python train.py --num_hidden_layers=10 --hidden_size=160 --num_attention_heads=2 --num_key_value_heads=2 --head_dim=64 --intermediate_size=448 --vocab_size=8192 --hidden_act="geglu" --norm="rmsnorm" --norm_place="pre" --norm_eps=1e-05 --positions="rope" --rope_theta=10000.0 --rope_fraction=1.0 --qk_norm=false --attn_scale=0.125 --bias="none" --tie_word_embeddings=false --parallel_block=false --init="uniform" --init_std_qkv=0.031 --init_std_o=0.0 --init_std_up=0.031 --init_std_down=0.0 --optimizer="adam_variant" --learning_rate=0.00267 --lr_mult_qkv=0.5 --beta1=0.9 --beta2=0.98 --lr_head=0.00773 --max_grad_norm=2.0 --warmup_steps=244 --schedule="cos" --final_lr_fraction=0.0 --batch_tokens=65536 --max_seq_len=512 --doc_mask=false --train_tokens=338800000 --max_steps=5170 --dataset="wikipedia_en"
MLP neurons of a small language model. Each row is named by its layer, matrix (down: output weights) and neuron, and shows model dimensions 0-159. Each number is 128 + 24 x the weight over its row's rms, rounded and kept within 0 to 255. Numbers have three digits each. A neuron's up and down rows have the sign that makes its largest values positive.
After each neuron's rows, "fires before" lists the tokens most often just after its 100 highest values on Wikipedia text that the model never trained on.

L4.down51:137145118176118121099105122097109139181138145144100132147125103121136147078125124159136163123145144130119125141154130135164118123131125113128125130201142174133157118168114133128121150139141176116097113151136132084153128168148120105144122128130147157118122192105149175153139088103138099162141155119130131152133123141107099110105132169163151159171109130144159087139114110187118119119135142137145175127109163082091125134144138126178102140117157118137129141129120155123083071154116153
fires before: ":", " by", " votes", "ed"

L3.down29:099170134128136097171121122155162099128123130147067130114097114121124142154087168123106131164147161118131131116147126095109128117122098140089159098093152130112148147129114104141073140102133166103108142132113133101137148119165117130160143147101134133113140084139079171112149138109164110135108123131101127145110120110114147171111139115113156112113070112161112113128122122115176129098136159113122145074155128146063138101129135109139101101102193138093094127109141122125117183128126124
fires before: "\n\n", ":", "  ", "ed", "lor", " in"

L4.down299:135150122083142132127109177091148107086168088135118143136094156132097124161153152126143149147139103112141147157126118157117153125149110143155159101097166133160140108128156122158096124135076104088151109137130115130127115150183095107116127124099156123104123159141161179119131121121123089136145134122086097116145130150084135109103135127152152140152083124141097129111065146106121095133151117115135128097115122124136114092165157157109154130122135113154136189141105141119102130189169154
fires before: "\n", "  ", "2"

L6.down340:105122101131122136141108139072145226160155135130156097128137131115104116126151115130130168108135133185131138166124105122110112139099135134147129139083144118180137139161128167157137155129141144104163133174131157170113123138097087108086118120114137144154070124117167110111110145138123101084106142140140111165114134106156109158143134143143146177095157118147138120115112136134107164113124121117170115132094133108153120124148129138139147147141158082134130130152120094127152097088112081
fires before: ".", " |", "\n"

L3.down267:135126118144140104146213118134123123137123134135127130110152101146088120164147147180137119101134132139107126124139145164133113172114154140106098129153125156098099169120155094137097152107140137138151144114115179153119108122095086131113136134163117102110154175125142122133141134123105140081156125134138137134123116142160106109133146169089174149114144119109150101129079162165095145110076113100144125139122104078161137125156133111128116146078170167145149112116104114173128084101119102
fires before: "\n", " %", "  "

L4.down182:118137100143124138118142148106145105120107083125144107137124152073151159113184084127107127106191149131116126111140120139110114153106101113149097153149181114150117180118143114148093091159147096165097133176110118105149146109092096128158135098098127132128140138118135093119139145151113144118138122113094148144127083187155120112119178107121121146119137161113121124129120096090163127122135080145116139124106139133162139073126138138133138166136111115126172116101122140107146134153134061
fires before: "-", "8", "0", "7", "6"

L3.down376:138096165137109168139113096114148145105132149116163089125117137152132112146111110127130148130142124122136127148143141223165172164114100115111122149110106112077111111132120145151182118136107143158139103113085129073165132141116088143169148138126162148089145090133128109100117118116156142125161106115149145150118149098116125109163114122151107154116134091088099162162139128150093117106144140150121112152172166169112084142135128120109160134143113096142131162156128096117124148116155145
fires before: "-", " the", " in"

L6.down288:142088121140156147134096133102143070127125142122130158144105076186193136105139141169158153131118133110120149161129137097099118135117089140144116112086121091115122125170124177130139164132119117078110147084111135087116094112170126140105081132114158109099095128150156114142162149140156118155120100093080089108142088143105154119137074125143147119144123153130117118090129141157137106129141142141133093115119106159148097140143128147101153127081114099131137150151146134117131151128140122
fires before: "  ", " K", " USA", " CR", " ENG", " A"

L6.down392:129170139133126137108177093132096090113145141102160113066114111132123133120096174136165141123158146111107153083140106130142115145109099129120135133131154150136156145144135152129124084164150128138138151141089115133160135127148130141100099145114184128161116113135112139152181162157145153122124147153144126116141120146123132134114166102110122138041154154132128157119118165122187136159187122161084160181119119124145153130104126144110156155113129105099105114141118109104112156132106141
fires before: ":", " date"

L3.down367:118183129090119177078109131119123094124128145131147134144141112147162112115118129101128170136135091124125103165120093151113095117142133111094115175133140142130138127102166146159134084175163103166118094052157112118118132112115158149093119091107103114128131114138125085117132140150166126103115107142130136139094155127113131116128091105096181138124094113146156130127109072117161108129143144140125152133132125159105123143100095121105122117095150095106116116148115151117171182167110118
fires before: ".", ",", " by", " and"

L3.down378:116118144127085146147151134144140124124141155155114123167095152150100116152166150107106133148136059079109107155104134137159098110125065113153145126151147113146124087112150141138094058099115160165117121151100097109108145117114122125170110138157137151123159132093110147156160123094149123141113126108103090117150128156105137138139116092124129145123149103117150138113167119151115110157110116132072175135130140128153128137097136099125110163098177115148092138074152152112100129145139111
fires before: ":", "–", " -"

L3.down402:154126180106141145127116116084085159143154137080114094129116121109150122131109144119088079113153167109127121120140108128150138160146124125149096110123138111135153163174077123115107138151107126149146111128148118125121135122126119146140152121103097138159132101100146121078139101130119143091129080105099135151080107132114138113144127125155137144140142148106152093101119146178148105137162159153142148112103142167048122108137138110113095100174135101085116120139117106134198148096108134
fires before: "-"

L3.down309:138110134104165118158134138129132143130136129149153117128120119141120181134122148107129097117143122131110126114142152164139135164117106150133106157134122156120085157152106156126117169118132157108126126103103168156118123121135079157081112131155120176111123164121153152133157143097103132113130084124174121138146139133172131073123136153161166141146131137100122056132077107155085109100065141121149107140158108118134192158140156097107112136132162153129130174120137117168107098119127144
fires before: "\n", " %", "  ", " Sea", " ±"

L4.down306:125114137115110121161188081075140115140104116172105137136160149148129105120115149151130144131117123070111108119076116144154119120145115149142141113171157123102109126110126121137131162138105108104127154105116123120166129145110147119104143104105128151149104101132092114144123136093154123158152119127107154072180139083140123132135099121172191146138188128107136163140114139134127150133097123091121103118128157134116123142093100179130135143096114182121089110157138117176152102125158132
fires before: ":", "\n"